config.toml
n_layer = 13
positions = "rope"
rope_fraction = 1.0
qk_norm = true
init_std_o = 0.00754
init_std_up = 0.0385
warmup_steps = 0
schedule = "cos"
batch_tokens = 131072
train_tokens = 576100000
steps = 4396
MLP neurons of a small language model. Each row is named by its layer, matrix (gate and up: input weights) and neuron, and shows model dimensions 48-143. Each number is 128 + 24 x the weight over its row's rms, rounded and kept within 0 to 255. Numbers have three digits each. A neuron's up and down rows have the sign that makes its largest values positive.
A block is one neuron, or neurons of one layer that tend to fire together. After each block is what it responds to, as a language model described it from the Wikipedia text at the highest values.

L8.gate97:124138138147130161156135150134147133146166107102111150135143173131118120137122175145194099134096127115142119135155093138120074155127138156125096139137146156123133131130103121078150151124167143117116100121124083152148127174100100100113140134124156137170167138135112109143134105114145115189
L8.up97:109142116118104130157114104141149147125124107160097118131152113177122143087131156126152091133109151092115133138109130126116133134107148201118172147120109088151145120123149105084089091132139107099137136111133153138098130153113119172119141097090117150102172101084119160164104130130118163152
L8.gate169:136109101110133189088132109072106147162109105127160155142118087125143130168179172118142141150143091126139126153153112122049117163116107144127165147107179135143122140130133154102132141177144131091144102122178103133135136126127132117139149135133145109141151173136117132141139108119120165139
L8.up169:103077147140148143111110134192141115142112082133091143149149118120087141137124110133122160118133103113132093145146101149098093121097117119127099113106151123150147102160098142140124124119143138142148128122109119114152095123112087137167098114133128127093106170155149138129159168152169132115
L8.gate189:155084123072137149098142122147168130124136091128143154169150129120128103116121144134139097111109111139135132148079161122142158159166152126120149148146112120133087122145157139121132140149151151127103110126154162139117110116149098163153133096082118124109143136134112100152109161121145102121
L8.up189:160129150164173123112128137120166137105137119142132146111136169131103102143164138115110134140143159119124077107127115128112124121122134143107137150104122158140126136118116102103149095131122124146122121140174147137141131177148154154127078115150136114143174113122134101170116071175100074121
L8.gate435:128123159140137128101153114154121098146148164146102107118127097122090163121146099127147137139120148119117141133145081115113133114125112104090088183103130113095148123171106150128135161108142077098080134164147101123075144089136129103162118102081094172097104173117136170163105076142142119156
L8.up435:113158131103166147150129145134118151084130065166082119133108145131118132139149132089122105112134110076155143158135124089142103123110099127093151163116128127157148139129150127118166118117141113076095088072147185152150107083105088107145119119140129103117126143096089131152153156136112138109
L8.gate499:168132127110127137122108163143100166128134181143100144117152156125123126110114152135141121129129125126125090139114143131106136126117125165185117143161118134179072158102135151094156119163128140121097102079145135091128125116138104174145136127111169142160123108160096078113108110106095143107
L8.up499:133134149129101130133169107131109073169137122141102160165127098116116141106109100086132121112154139138155114126116116134137129132142124103158164121087115062193128145176125080075141105157134118134145127143145137096177129075105161132125110138130111176141147108112118119142085126112132131155
L8.gate537:096102080160155094129154092113151112161161138140133151165160138174162104090143145151122139134146173075106107163111088111104140161092175131132154115132103124136114134150137098139154117125099117132103129135130110142087150118121128191150139147107135146161115132106105117144080096158145163121
L8.up537:127072109124100086127142104138104137134146160088143163134086114138125126133164115129196145147128099098128116122139123132134088121116111128131106166150091093123102120155119138130118151120128106162153137160164079167095140085111127097138129126121105123115160162126155058138115102160121148141
L8.gate657:106159118093130138117100150139158185125144083122099103128135124118134157114124102146149129116124103107144096129164103145148113123165090125125126164126128139151101153103113122065113125154142161112153095109160124121137116126143150082148149122106119139120154124115158095150146120095153118111
L8.up657:162138148123166116121127176105108093123129133091113159141115159134079152148132113139092082104151146139136111162163130112100140149099118130131128103103162130179111128096133141135145142137133104128097086119138090085134153097119098083151081132111108117123181139102115127106105157133138078118
L8.gate699:141136141143133106146070110156158133150115183092146171105132138093190164138100155127104162145093129155133130109117112169150158104174119129121140150143132112120124135107129127088110086168105131113109074118150120146114104154138119175135122153141116125098145087080106098120142138138131166114
L8.up699:133173136150124101123157089171133149136150167148133149138123157125148155088165128147166145168131115123122137168158133072119137147064094134124169156128133141163124118116099152128129142163140137090164125101170168115133102134135168117128146142094124124132134101149108134165121113137145178126
Plural noun endings in running prose, such as teams, songs, predictions, and the |---|---| separator row under Markdown table headers.

L8.gate84:137117101154127172146131157117106109103142125152104124121117105163133149105130098100101110133142169131134138158150106113137132168126136143166143150127096134168130134166151146150113072156137140092107140132169143074124124120170108130148138096132144140154132096149099117108147138134109085182
L8.up84:156156148136144138175087129139161167160100140146150141117138130124120146114128140110149124090167160130127115157121129129125139128135096146102130095126126105114096120206165108142092122119071134144119109119151107131078169146128110137144088167128157114130140139111126086135098127112118148147
L8.gate174:148146110105134084172117117184147136112141090105144149107070153092149105138122126165082124143148077113180125116151152109130140066126128144119106114128107146152140125166174120108117125188112124105139157163102163077140086117119121092080113121159159088114131113170158117120163113176153110113
L8.up174:077164120112136089109083163161151090102133101117164159104125142161133150106113146139112107108122122145175119131138143160140114174112138100134140138102062105132152102166141094123121156142145131126120125091157153134103182107124129120167078124157121104091130128189158111144097117103128112115
L8.gate365:108140125124134136141127117165127082171119137108101156092130135172094135150118100096135073152111132133087147151110070153130112093116131132118131122141134081156133138135144102080130152145145165141117115132144138135161130094111149122101128110148151103130134153114122119080129172140105115156
L8.up365:111105149143160123177108124130120111156108073152137145126082129142095147137117175098181129170142122174123146144117116117095080117140117116122140147143087105125107123136125161144116156122128108085115074140131102151145192096148096119092140128118113165134153137135131146145143145111116122097
L8.gate465:141112187137110130140096109140158153112105126126139163131097157122134089167083117109105141111175147164135119096106155135152109076105165146140145163156083090151109163166142091119127143095135165098111137152146119085117138131139139110133187140131097134128113159181145129133138110132146159123
L8.up465:090134114108131132143100113121109151142109158110114166120116148143121126100121106095129146111108108123134170130149129160141106165146168119105132128157106122113126128177124090121104122154102123124120138139130121127111105126136112130160102124112154121105119189170124164132138117099146146130
L8.gate546:138117163097149080143145161153110105110125156137136142110121125132138120190132112156126110113084140108149082097149123148100184111092158198161152130111131136118105157138131091118119142125151146143169086137118135154131108117133073147096123110121139102180083152132165089154138116183170135170
L8.up546:108161136117105112108104130121135128128134073131139187133153108170142114136096072144121088136113108163096129165134129160140136137092101125136108116123171140101153124159131118076146141117097154090146141106121129122146110096132115136129127116108146088103141146149141088142122073132107133135
L8.gate550:135126138123162146127118122138125182121118133124155152131157110115178122120141132149079134142121132117143151155130144144165144093064123138168138109113122140170120125130127080177103115136109125104099144135126123148142119105114095139144152125133120116151124106166159137188132152115128098145
L8.up550:142135131132114147136146105118134143108120126133103121166120137177103145110112115146143149132135156118166149071157132137134105163145169144173100155172157123151154129143149097116117111142143100142136133118119115123124156157144138094129132138126147119131133138165138129127114100046143179129
L8.gate592:157115177139117146156139116131141103111103122169122159132143121121140113168129144125112131125104138102088128134109145126167148109109134091113100158088094115156096154122143103156137160144109155096109132125135118133153134151163131177094147142098132092163134164157142113121137110076117112147
L8.up592:160109107111158111113096152146126096122151134095162175128117124135105077161163129148131134108134140131167146150124158124170080161094172137168103086117131157110137116156147064139139076138115143161132114132142140095088091135112156126146137124148159096142158109135165126123084125160133138154
L8.gate796:139109100109156152138121145149139144131091148111128124169126108095102148143078141075133107153106144147095136113111144114170081127118149175162142116159147056149108138158137074138107161121128117139102092129116132130124107091062127104088149152128132135092114108125123145102132111103137140154
L8.up796:139117143124127118129085149118124148143145136158115158149123149179100109148100098135143142119118128120141143133147130139124161123139141079171115119147124096146144140143174092140151128199148114157134161141131145146113146120133129132125110121119143116118132150167139119125096097114125132134
Last word-piece that completes a multi-token proper name or title, often one already mentioned, e.g. Nin-h, De La S-oul, Swissqu-ote.

L6.gate69:144099117096186149150112176163121143165105159147162114106144097130169148147100103124095143146132113123124128136125131123158090125175138066092149139109116093107127112113131092131126078141111113140149117111142125114099128110092151158093128119143138150132110143159122097132137106156108128154
L6.up69:118090146104180103168107104136136140162097125113113149126103091110125179116115111111159122141142105127164120118112114144131092121110138081113080090162101127117135123107145130139162139115131101146131163152150134153094139166154099105085090190122056121108137105110168088114102105113102104095
L6.gate137:143141116150107137141177154104141092155153112095153124065112127149162100109134151151121116124157169103151157100098122150113130112128127115145105107107124098073131156087150106117164122130149115138132140112134168117157111124107147102117112144130114155115120089126141162191114088128158086096
L6.up137:079104113144169085112192117125103154146145128102153120085156115131138150081142118143114097106161140101081111132101145095147119151126144137152166166164126127183109128167166143153165169128153129108137136136128170132112127123117122109135136161137130094129107126122082160150123110170137147110
L6.gate395:090132115092105149134141126122075107139127144157149148135149110188102159088116125113133102140125116144121148144158103101128086149139076142154146125105104144151142135118123144096133092146135113140079146120106132109150154175153120155135130139113129110163109131111174106144115148118127105167
L6.up395:095117132132122174088170114171102143131109149162092143155103140152127152120143128137137109151150153142132158126133157153121155136122134114152149169108125100101101114082140114139123114119188087118124140152146090114125128094148083128102126069099131128140109116103089076139089117126128089111
L6.gate455:124109111148111115159138173127177110135133113143092119142163123082122149110158118133145133123081135125132147160125113101170111100138130106143134131133126124168134131114192094113130112099122080103136147159118138113117140152094160139168163088115094118094136168077132130134147147130133095142
L6.up455:156100152145103162156159141121119067135149108113128113112157138156097115132137146114117112136120145111152096148126091125160122089090155118128105139149113142159106140108165071157123131143122106162084138142158166103138111139165149141183160101107140130131169134149133113138112083143142149161
L6.gate542:139124145110123167131169110134142114156189122160097160151123098115131132106115101111154113145116154117156112135143105107124125115147160099127135122139143143110133138105129134130155131187163164141133098122102174142118155179131132142105096114197143085140174091146088159109089131122109119144
L6.up542:106118114111150121152125126113136136141154149134145174102097128114095138132082104115127118216100113139090142108135108144091125146133143122093162102100093098159100110132191143117164106137162113125109158136127134144141135096122129088165117140174150143132171153125141133122116125151127135127
L6.gate646:124101102133092130166117122122157098118123131157104109130109141145129062125133137140104107138129089142089124084121122124147155083131133116113129157159129121132103157083149114100134127149168136116124185153142161082121101099110121132148107098084127119127147161128130123180103092133136152124
L6.up646:083137140104125135071140129112118101139062094127124140116077109133111121136154134154161133133129124090135123119110149095162152130142124142098139084102159097123147124137150122064108106121184134132127110143147163125124167115112128145157131121101091185138115144129146138132118109152157173125
L6.gate717:156126116096132149140142111134137125157099143169124119133102099110162132165082141116139149155140137140115150128143113135105125160117134130080159204110125136116127145090110082109138074138110089117152150161167113123122132079122159119131155125144109106114136101134162124120135140134092118179
L6.up717:082122142140133122121145126072105114134138120116111113131118170165139145079145100116158141092160141161104145102108115152112128119140125115146119160128123125166109106152150105129136150156144098088118157145155086125137129105140085158089150103123146142112108104113145160154144148152131178147
L6.gate742:133157110152080135092125125128121113152137132173122157190150140134154120129183126136174127126140130119169121181125104166123122120078105134123146141151154137155098120137118152146130164140136114150099199113100099133134146094117117133103112077116105148107120115155135124113135106140133126080
L6.up742:159121087186099155118129136171128093129119150149124123091140095114117138120122132126136123151153128120113107123108197148125108172147127130153140103186116138158147144134129144099125143120112117158099070131134081160109131098097095170135132105117090168079122125159096112142129114149150126122
Fires on table separator lines like |---|---|---| right after a header row, and on the closing " |" plus newline ending a row; occasional weak hits on list dashes and mid-word pieces.

L6.gate26:116134156088133140156127119110145100106138097103134190117117116121107166119113114129131120161134060112103097146111126134144108108132114093168152108157113118098112145087075093152076102168129142143147144155136103092163113142126168132128144136153133116138169138125153138125134099118140130138
L6.up26:123146141171173153151117114105113074135121137111126172121105088120113136119119095099129134158121078102111109186110142158137114143146128103176145137150109120143103102096080108133138132102129114104143120139118151133163117107096088122140125175126092119179166140167113109113122083131120113108
L6.gate116:126103143136149106117145134107128120118152113116145123131052108142074124128131129096109145121112167119131119136130143128120071138127135105123139103107167106183138136133096107127113142124124140110183104139116143158164107139149174128133070165110116122096116129156117139129150109144126137124
L6.up116:135131135081094135120164150164105107108129121073130144083128125131104132145152109151106158101100164101111139105088137138125145128135114097125111115123141110105130117171115146090130115117132137131125093100129116149149139157078129128125137147152091127114100138180100169119094091142139125102
L6.gate257:115118093149188113117118100135114119114113134124127118128125076141154136174132157133132134090107135129116134148096170103118141097145133147109131075130130098114119133144110142121119122130147127172157122155146119114180141132067158161157077108107129124140114123131130106137157121127128156125
L6.up257:109130068101111137109110131112143110148108139155102114119088091097130111150116123130142133124122105161140127069099135117102090088129108114076157113113139110109113080122177142099121136109108143083127123147145142130138130148120131140092142129113141150092144120098160126122139133118167140097
L6.gate262:106117125144153150120131106142122149137134117117144154182109088108153186168112129125169114195126096138106090136124130116100102111135110135124143155095148130087089101074148094167110129105131147146114142148093106113172110112120144119146130139156113088081129111142118122155144122098096162107
L6.up262:122134189133135136134104157106125152177148107107119116193125141137123143150149140097144130068127119116163174148139178131148152156096156124127133148122085092150152114147144134153110124105156167152088122114134138133130153184115144108150125144139155131127147137112084112126152152100108146130
L6.gate353:106124155137149146134139123168089139135112137110109164126104117116081143136114112137157139072100114080135163148108138090147100139156193103085120152120127143139100166154097110118130163110128129148144101143138150130164139187125134121095145143133150119133115129091084148164154136162164154119
L6.up353:126143121142173126147132131124158116110125106144151164144093132141090101119170124092100123125126133108119119104171113111125107132140143126128158131139156110106156128109151161098159135097129064174103078153120146082176109138134130130146108137128128113126096114159127148152093129136143142126
L6.gate518:103125125073155124114157143119109113129084152130103114119149102142179074131131134151101109093107108108155156118147091132105116142168134133113094163118092113179131076101098102168156122159142138120138142109149123104149146096102133162121116142068118102174095162106109087172098094151173133116
L6.up518:087104107089133139129130127066109141160088116118078107086150148147154132129107111140139160102135145162143165130102183128129121118111108115092134119166173101116156124124121092134148127127114147132111137134156146101127150091152149161123116136155147093171140160125103134122123093132124136131
L6.gate690:118132142179140097110145083148143140110129103151140106159139107105119132115101122106148092176093147157134106090121148106118145134133111080122164127114143145115111136150127117113161121146140124154103109128167136147147113143137105099112179128124086133145122162119134141136138114166178142176
L6.up690:126126111135115111139146136144151112104117098126113139124117132122136129159100116129072138130090165104130130122119109104095138154108105093092149138108149105148079158125141131112127150108144095130103136107140147114123121156089147102124131115112130141080105117095102134111198112111172109132
L6.gate754:142094111106140099133171132106133093056129104135142137136144123090126118178108118174112083105112118092155139117137134118121144177084112116108109128146188109112159127164147118124166140097105148120138141143129127160107143141132113101167137113147114123135139147150123163078128149126135112142
L6.up754:127129157142141158126159121152130102112152117113166151100173131155145128112156084104122123094109114118142139077136113105144130121110123093118128137126126132119109127125142089129135136171130134113097119135152123098144105167118118156144111054138072135165126148135164139093148125171107138096
Final word-piece completing a person or role noun such as an occupation or title, e.g. conduct-or, bass-ist, crick-eter, industrial-ist, subscrib-ers, in biographies and credits.

L4.gate303:104141147112119137140127153133111091111152144142110141134139118113096167131100159140155106159148190102117102125118106086104112116160166099142137103113114125106095150128123130128148178123125119090142089152123122128152155145111152090134177129129113055149164143113135124103141124157111085136
L4.up303:116114166116141095138149100115130136078140134104184129145138093118124164158127115110122101110064188156124144138116139107140143167096146134124154116115134094141107113138132126139124122124114125136142128143105117139126111095117142169144153119114109114110129142159114083135158113065103147151
Suffix pieces that complete nouns for a person's occupation or role, such as guitar-ist, crick-eter, cur-ator, wing-man, plus whole role words like Actress and singer.

L4.gate283:142084111139112106122148127118119161129135142113132130079146133101129138114141117135122127132111101143142149130162107120121127138096121119138161111138154100116140077128154119082133138110128123117130145126173091141154152161124142098169111123106124088121124132126111080125089132171143131117
L4.up283:107151110049130128125146167140114117153141115107121137090138133141118096124134163127096126116146149124103102116136107143107140131130143079106163124133149115097156100142123118120133132089108150090115107139142124152141102135155106120126120117161147162125105112087139101134109113131146138121
Mostly the closing part of markdown table separator rows (|---|---|) before the first data row of results or election tables; also mid-word pieces such as r, v, rid.

L4.gate411:114093139104140114127118131133121101084132118113125102093137133134104115128152140134102101120166097105154114172128097121145117137116128141141154137163161102181072165138102117091106137111109162117129142162147196145091166158127121119123102149131139086126115146145137124087131128160162169127
L4.up411:121093117123107144106112139138176130120103106140115122124106087132109099102123137093101133122161106146106130143153132145122116076167111122159126120162155095139084124148130078083142134132137141100113119135139168139111147166141137129123133128122119110112156161176177129117085136159167155105
Final word pieces that finish a person's name, mostly surnames, in cast lists, results tables and biographies, such as Con-ner, Tenn-ally, William-son.

L8.gate210:145166093118092136151152134161136181134092132104128147094116125151149094126148131065115129137132138152159144128118129131128116112161127100124134162143161143107123084110149159113146173184181108136098132152145089131146096145134143085126155137099146138123142138150119106127157096078149159135
L8.up210:115118122154108124137114165128112155093150158162103154112161105086121142126119137135108138104146125131095133103121119092124121141148098096071138112150147100124132104108122097136115159165109086095164134086169144085105113121123116169141154129156147111107138149095119132119121153134131163150
L8.gate447:141094136148127127138189139148129112127156127120176174120177160130152101123140150120139134119165130087108160126134136120140104148105128113082131133128126131130144106076137169127085152153147111077131089170145157082145122154119131158126154157108115122166119139147121192158159091174153150165
L8.up447:115090133177102122157162079127131096098130096112167139116147128092134164073095137111115140135114177141120110109128116125115116085108101164105132134097148126087119122124072168135075095141149114137105096163127125151102103123086125127123104155111103092154156161099123103150110118154148143119
L8.gate489:139128091152106084112132116160103154119154160152114131091162108152121139109118166148125131170150142138157081160156116126145119105139148112117118131171113122129080150135130169109114147138169105136172159156153102101178107120141142132157113104127153127093137119131132106157160149095162117136
L8.up489:127169064120134166091145101152107141092161138150147162137133151110143123105128152124111113154108127086112124119121177145093150100157120154102102152120144100098147146096121120120119168129172104114119134130125155091159110118119104132188151173154138107107172145152093123136165155186123105138
L8.gate563:105127147155122118205080110111122084120102100125123150107132129114112131144090135143137143149141095126138109149138132135093122105103128156112084110114142110077142112139105136104104139149109141100185148095126083134135073091114110149119143138104148110098139157169101091133103131132125141109
L8.up563:110119110179143093148142077095103146090120123141112141117077093106085146120142097128139123110137154132115132133104095103117122170107116130096111140125137149103110102134112134104102123160110123081143104154121131112097145130146159135148093120109149147180156142091117181169141125141105139143
L8.gate605:130157123151144116129148103169108115095144113135138162113131147154121114123091100122169179113129136142144089109156128085130114120170144123113119092137135175157098143142103120099079161156132096115114121127113145112165100152100079153143102147106146117102168129119121178118146114128118159168
L8.up605:165146122134139098135148103130110133117154123141158103131145128128106147127134100118128094128152156169125162097099121078114094117134131114077190125165158102124136140137132095108153122117137121128102118130136133040164124146145086114176125144138117106138129168094104159122129129129151120133
L8.gate713:083155113113140080171056104148145128102118136150133119115130096165133136103133157147123143110080120122105150127096134108169097141138124123135124075165115115132128158123144160138115163089140136138157128197129097107177141132108118109118131129109123121136150154135123122161183130167123159128
L8.up713:128156122156132102140141088122149158156167138162124146130095155157138164135160101102169123111137159131079176142101151157138100101153135128144127142133106142156084102086128131161110153145110131110134118118139131105128106132111133118149114091084119124084138150084121147154189126125175134133
L8.gate735:135134117136153141085120131118104100105149076119143129116124124163113127143089159103100088142120134145148100139154144144136100102140168138121066118134162156112101114153092075132131135124125145148160110130122102132165163140102113134132128111088120165115136150087138097136160140114135179131
L8.up735:127125159102145156145139116151060117116106124174100156163114148092113189132130133129126100073115124143136113122132146124151143158098088113100114134110169102111088148128134109147131139101154167101122110166126151119164108134116116148107120103125140135130089108136159132095114122123126117137
L8.gate781:111141168116094121101094189129084123136123130116166142145127141111116132144122111140133148122162130132149135135122145169156130120122124139113114093128145132074100137106105157103111114106136140161152137157106139115179162153084166192184113172103128137139128140116129172135142101131123160109
L8.up781:150071175112139109148159106176121117126120171099124113135119129137118182113158104175123118105116180145087145124129149110108092097103127133127153120149133107129094108110120107126121129131137073149139106121099142133158158126179132157135153118159123124086107120150152165110141158132140144065
Word-final suffix pieces completing plural nouns for groups of people or animals, such as sibl-ings, danc-ers, teamm-ates, l-ions, often in headings.